config = dict(
    num_hidden_layers=15,
    hidden_size=256,
    num_attention_heads=8,
    num_key_value_heads=8,
    head_dim=32,
    intermediate_size=704,
    vocab_size=6223,
    hidden_act='swiglu',
    norm='rmsnorm',
    norm_place='pre',
    norm_eps=1e-05,
    positions='rope',
    rope_theta=10000.0,
    rope_fraction=1.0,
    qk_norm=False,
    attn_scale=0.177,
    bias='qkv',
    tie_word_embeddings=False,
    parallel_block=False,
    init='uniform',
    init_std_qkv=0.03,
    init_std_o=0.00549,
    init_std_up=0.03,
    init_std_down=0.00331,
    init_out_by_depth=True,
    optimizer='muon_variant',
    learning_rate=0.00808,
    lr_mult_down=1.5,
    beta1=0.95,
    lr_head=0.00447,
    warmup_steps=200,
    schedule='wsd',
    decay_fraction=0.295,
    decay_shape='linear',
    final_lr_fraction=0.0,
    batch_tokens=32768,
    max_seq_len=512,
    doc_mask=True,
    train_tokens=266600000,
    max_steps=8136,
    dataset='wikipedia_en',
)
MLP neurons of a small language model. Each row is named by its layer, matrix (gate and up: input weights) and neuron, and shows model dimensions 128-223. Each number is 128 + 24 x the weight over its row's rms, rounded and kept within 0 to 255. Numbers have three digits each. A neuron's up and down rows have the sign that makes its largest values positive.
Before each neuron's rows, "fires after" lists the tokens most often just before its 100 highest values on Wikipedia text that the model never trained on.

fires after: " ", "| ", "No", "age "
L6.gate206:112182125144092107144125144151092139142147121114136149108131138148206131131106155098111075134124125128091149103115088177108108161172141136138134136143144150127121134104094047159102142146110113182116116142133138142145138096143157140138140140150143146127091145135090115145081109094147164118
L6.up206:132124082176112123154090143144146141152151149096145129128125155152137126134084117128101075160119128128163139139129137104113079147163148104102142108151117121137135118148123100132121118150144140146138105170120138119159110097122154154131127162128125149110122140125110138125140106120132160108

fires after: "| ", "\n", "(", "- ", "–", "5 "
L12.gate632:166131092138134156126143098112153100114145146153117107110125169113158103128141142123101131127145087132130146122148145160161095111118140103105173144161135097147086167142121138131131132115127144175139058164140150134093097145134102130116155117161130104164139113165130122127144131123155117130
L12.up632:096123140158170140172146142126127102121146101154115100155117137079128121138110119124154107154114162114176105108121123108090111131098111087110137135124120104115129152141106107111157145099138149105130102142166175148058137153145128132128141126099120129134113166120148182106150121146116130132

fires after: "| ", ".", "and ", "(", "of ", "years "
L11.gate500:141182102137126106127122135129126128152110169129142130134144143104120110144097130171083084144128145136146135149121097083124121134161082140070094109147091131127131128155077114133137171146119135127111096134120139145107131117160134139165148126151121117116153110088104112116144134126093111182
L11.up500:131135132138104099123088132124129170177131141116095123163145119102162096157153153071103157137107150106141129108116162155088149157155112167130096105167113126131140076120128111124105160156133119111118112120160136131133139135199107102083107104170139100152124123119068125142158084136126114124

fires after: "| ", "; ", "10", "a "
L10.gate373:097157154119049120163129130146179149053156173137124122140165125150145115125134117130154117122098137131102157132093107165122149178108078137116104133124153140143120102076113126131085164134162155114149124111145106158162104122114145106125122141140128118132125126086129119115152180137093153132
L10.up373:125122100151117128130140108139130117113112121129103107137109104163111095168121113144133093125107076116117147147145140158144148160104121151138147168124123106129145127094142092164130106133130130149145151106167138174112160119168102146142134110142130102182104087139134114127148119109130149137

fires after: "ch", "Ch", "| ", "- ", "Stadium", "Sw"
L4.gate255:124105158104166117136124074081144097127106130142163144119145120166111116096133118085120151116158142142120127164130135144087128142106129189145171139143107134136113088110117143143124183124129126098124100094143112155130100098126117128087147124141164095108086111155148109119138148127130137083
L4.up255:090141158134118102113093111074119146155061108090172131129163117150123115089137151119096133137134151125093124142139148088075128063085124137152151151148126106081118116144109097126137157124100097146132145139152105145158119120114118114091157124114127118105100085133120123126139139114115081128

fires after: ", ", "is ", "n"
L2.gate397:128124154113138122110100155139134108111125083120151141125103167079145150143078144124145130120146112136125177132166149169141095121119085127143140103119169112133135145160133120113165130110125142093135127112127131131133131119113125134106158102156133129144117113094156144107081154137141137152
L2.up397:162106150175118125142126144133125119121140111135156150107095135154112151134134157126121119092149152124162176175133161150138130094132117098157167137124134149090102151107132138147133115100153082125120085130101149108075121097110171146116139129129094148137095121142091163150092134113185134168

fires after: "===", "==", "|"
L2.gate411:119118148136153127138153145141098133131129135116137092155110135136090120149124139176110134150094119134117084163132089142082129146112072112121140169102120180114133062163160112137144110135135139131133153145125159134131077125097148152166136122146132156152130135141121116121139111125116101117
L2.up411:121089106156165074135148165105118154108135124123131116124119093121127168176107149148103146150110115151105074181124122153117109125113066066120155172155122141122134096164113103121123112138125074125121093111140122102164112141125121133126127131132151162194145131113127119089105096154112104134

fires after: "|", ")"
L2.gate332:123132152138145111148185142123146160120122158103138140144126103162122111101131151104107124097132127092137092088113112137096114145059111097107125138094141122124110104106152121130138044159097132121129141123127121129157145107118145135101115125131152142133120141186161127121127145118130112117
L2.up332:112147133149197120143151132127128146133130115113128072152116144143144101123122134133079114163133140116160095120146124149133103098044108094121142164113105138139081126144174091161119093139120104143152153103152123100154137161093096151104156109126124127165134156122144102153137135122120109117

fires after: "S", "sl", "\n\n", "ol", "Sl"
L3.gate455:134145154105138102111132130184142130123146123119175158136129106130108149139070131111078107084137145134124111142124130143118099103104136116092147142108154124096089114152162127183131128137093068116127111106142117103134142135131112090173143134137137100137106144111131094137087124169151106144
L3.up455:182142149107136131157131094168147122146136113100134141154172112135162139117126154130164191119117151158205128126140120126101149164124084111125137173152149131157126093144130112115121124132092117103114129137100077121161137154089080115132145136112133136140110071111106091114155104191134115127

fires after: "| ", "- ", "==", "\n"
L12.gate209:110143153143187135122097125155125105122161157127132152153150135156131133098160164116130181145153138107143130113104079153085118129112106168125165094129128130130111143118129120107158134123136135140121163142114128168128122151138098154125140145111117097157160100122173052148158121148118148092
L12.up209:129133135137108117111117120144163154147146104158104099115144102179122169122111118152099128131132140115150139137114129109096096138137142145155107094128102152122104140100139126103108126107127099120143104164092145132126095112129128118139165086113110141096114174106119161145152119151155140170

fires after: "\n", "Votes ", "==", " ", "+", "t"
L6.gate598:122073129156092090160142165155114137095125080139083139107126127078165130139145151125157132183154123117164120148099155157145128110080090128165100145171121112112101121163161149145138124110139159204143153144134131133132098105121115132141154098163129130128112109142121139103135147179124123126
L6.up598:101118103130115117095122109141141107133108145126104150110133142114135120073099160155154097109166145158137113161168104150160123114115135122169148108136120134109136139117113120131154143154167132123152085123106119140103097162127130121140139133180128120127118130079109160165126115138182156175

fires after: "at ", "'", "At ", "Athle", "200", "s"
L9.gate194:162140098126091152140154106128140132142159144153143138138123103133114116120133163106117116134142118117159090119121112107138116176130141167125152048130146164154107121118123111138145118106148132168117107133102111105132136113146130120155138121106119132127083081162157130149115095143125166118
L9.up194:144125099173146076137141157137133131143140120139103130106111129142101109109144152107113150064139106136151099114104085092149117122133121123139114100142121171136112103137102158118130180146127140137108128144130130143084143146105188109149126127165117097110105149101126114095094114122115124114

fires after: "| ", "Stadium", "- ", "age ", "Candidate "
L4.gate525:132130148096112112114137103143096136111132136115115161129172160077132130130088165134118096109148102116076090138161098122121105130119171131138156173163145126159092096108170118140098112137135154163124159126084143149146103117173145143121161124101107135117142097090140111122158094160117139105
L4.up525:112118129164186109113165119127150115170108138123092099155098134172105084139081086181146146123101119121136156150072137119126105107093124128155134155151125110163105126162146154082121109148146111114130191173115109109158105112144101120123114103147154112131111164110122104106105176138107120095

fires after: "\n", "| ", "- "
L11.gate122:108104112091154106099116124108128118147123127153107103153147129092131125178124105119164138138159146101176111134107114111092126106120147121139192170159126125137082116124120133162135131112176107123128130141134156145086108104148145117120163105098143168140128149170111190119131125152126137163
L11.up122:148163104096129144137137127092141128149145140123107126087141137142101107129073142104122100099135126136076132151155150100102109120092140130168122131168124125146113094113132126107117135161110153139112111157123141122105066098104160100115106139180145137103162124118125120132112126143158149129

fires after: "the ", "'", "y", "g"
L2.gate661:142101115145124163118116117122099119111121158128095176126124125151163122134135112107134141149152157100183192116135134087141115072096109109120123136142120137126118113114095087088147148178150147146136096142113145129170123115157165112124168210113157149117143161128111117141127084157109166121
L2.up661:094132146136132122116125179128149109105151126077141150137097123100133098097127111185111137081114147128138157109169133135134123131155113173127124182121137151122085149122129132152109120145106120128134117144130117137165059142090122123170116165118113161133084136140120133114122137155088147152

fires after: "'", "s", "ers"
L4.gate654:116145142078139134123120113114135140148123137122093117109135103131163134099126123100139184167109109127101134106110087160103128126154151185112160117137142149115145126123112113114165163129129119131144149147140106129122123092101128131158134149108137137093108155102196198107121143162131163144
L4.up654:169140151102128116144121103089131141161139120122143154093119067129110145099130123118116130087149143128189110132148164152092129150118109114106076113178089088136165092142150117106094123140130157121136127102117166144089110162118119131105143148125166104111131121120159113080110104133097099098

fires after: "(", "was ", ", ", "Bet", "| ", "e"
L3.gate703:110088088108121140085127141127127112084120109104088130123132119126112141125118109107143148093145130177133132113163119091111108147131128177124144127141138164176114130112137118114110134112108112187120096132141129113152129112128143086137147100137135111095129096109126131124098121119139136134
L3.up703:118120077172130125144146141117117088110109139129143119144098126125107113085127112084137163108132164163079148106134132121135140119110134152092122124090132107130124157122138100126108126117130108124117119106187129137112125086134121112151167102112114138158110124135116150135120150150124121147

fires after: "| ", ".", "the "
L2.gate247:114089112159095119162160123164173175134131167147076150167092127066162147176138088138132134095133156127124123162127129100132112148140104150164120157126099160117151112099109114100129158125157141128122129133138150119120116125107175106161124130132162136091103118070156125103118169093164118149
L2.up247:163083116146100150152113108152174116141156077160112146130131142146147173135124136089123138156134094150163155063113139134103105126161153129149103150122104134117148130137090145118111110170109110127119149146118148112117129153161129152170112125118081143114104108081120180135164092140096152122

fires after: "| "
L9.gate288:153132109181132130157164101112120106161130137132156149140149146139132113124114116168157118162111118147146121137127130141165130152151109121176121114130139134167134140154103145158126103140158144135120145143118122139154118109169119124114086142113111166116149139077050131119126150136107101088
L9.up288:110118100148101128099136129175097162148110101149151122127129171138175092092104148104080138150142139087135098143147154109111117089160153126146130103132138120184099174121127093097127105149123135133164159111118105143135076133166141168096099106130135175158156156187115127125124120129078104097

fires after: "'", "the ", "| "
L2.gate680:091112119069124149205139082160124159111171133140104137146164114158120142094100106135139117089095153100122130121150117166144095137125108154098119139156141155146097111064147149137175122093120138174121151124122117141181188120134147139107159131151154139134155172117102151111135147130110159111
L2.up680:100121089135121153157155127190122135099160115159077174116104138081142112113134141123123109112120104106103121099113141124100108178190130109148152117114127162160147124086155119136110100134131119154118149155141136140114135120102111102161088116119161150130162095134128131067106151141127134124

fires after: "\n", "km", "1", "m"
L12.gate222:108063104087184139153145130111087133098075120141124119104144113155139100145111116113131128111122142121136129140127150112125151083145109161116136113141099132098102104112100092115087169106152151117112085159124091166108106152088144124133137141143180142104115141130087145139156105159134173141
L12.up222:155143117159118110136143123101102167106157160145103114163137119151136107113119153156145105120131149133113106157181103157130144130142133123157122161131133161156125075139149168141113151125111090168143123085178177142137127064120134135118101162100120121127143109141094106123136149100120176130

fires after: "the ", "was ", "==", "Personal ", "== ", "Early "
L2.gate158:151101140061108132099154132110159152092093129079139128140104124131158112156120112133143127100102127151124114130139106149121044102129080092129153132140149173136102101121128091132128145141100086148113115140165136125120144117098168117122125065123110156149124092149155086131167161126119168162
L2.up158:124165140152141100099191130164120115080127094089103132178101118141152109154095124109126137139147135148110139154131111111130118138141119162162109124120144143134128126132131126102139161132105131112123106144127165136158132128154152168132192109200114123147095140096145118141106156106142167100

fires after: "| ", "\n", "- ", "–", "7 "
L12.gate356:107119082067116116132155094119090142102131178118166064144105092107143146154106105118129136135135143144121144108153131117145125111084165151130157140152123133161121088151125094107106138101131154127110120117110164140107105114106123142075114151119143081143151132106126127123102129144124147145
L12.up356:118141073080143106125172152155116124155123184129127154140112152150139124098103134107146129114103138094160116098144135121087095103143152167140110123161095117116161149143154136105140138106160124149108118119101128151087129121105117144100141151124129127122134129094141131143108126161135146112

fires after: "the ", "ISBN ", "| "
L2.gate477:122138152123092149150164118146100178098127132174141097097115155131140089071125173156132145173135109112140147096145142149136101119150122116151164086134121169126129129093138170121140165162114111152158101150115158102114150131141138129154123096116132138106123108116100098122153168121115155127
L2.up477:089155094131099154164176106163110207152086123175118140125097139092170126122118150164107152125137120133137133110134141174165123090127106088134125109111106164124144113135095134108125125147116136117137120123113144140148154167134128133155154109122120138134164115119103100123160155128135162132

fires after: "| ", "the ", "°", "/"
L3.gate145:152112110131124135124142094115128132143127116111129182127095178127140123143111135135136158096146159102106175162130166110082077123108100112171135091112126156116126107108122162116126114138127131089127133122116153110127141109134160123125113141150136149150130179137101126117156142134126106114
L3.up145:065159126153116123112127130136122109140106085129165129131062107153172089134115136118113099179108141143132118127105137155142156128145138083139151159054101137080097129133123128124128125147139098129137143102116168107126102132145118163100149134155138120143138162147134135120093113119119148125

fires after: ".", "H", "\n", "le", "I", "G"
L6.gate119:126123132145142105166090125116107123082138126113142144179148122154146111148127106125101161174120115136148158085130130108136108152118146164119115136103126069151154142111109116137127108157137145131135120143135162154118091123128082171150118090138139157115140119148152099099109119104138183148
L6.up119:112130100113141104138118157106129115092112101157125143144126104098114089087146126143124143109129084110115134116164164179142131105131124094180123137133107159126146076106093098118105150085134109109119132169114087125109109149144107111096095102103113128147099135087088084067120147109164140111

fires after: "\n\n", ", ", ". ", " "
L11.gate399:102153108117113143156113133138068139109154150135200127130117181150083106163140159087155125116099098151158133081136136158099097135144126135117123132141160136143097158122114105074124117158146135096136153149134158098094115145148126146111110126117116140136109101130125152116108133107107161087
L11.up399:122143122127145093151141146128132094098129116113115129140093101139106116119132105109116184139128114097110135178167130085142122132153088116145160125145104124119160145144124115137126144163162089087133198132129136082100145102122116170075111129155123140133125103169149153091117155117138119094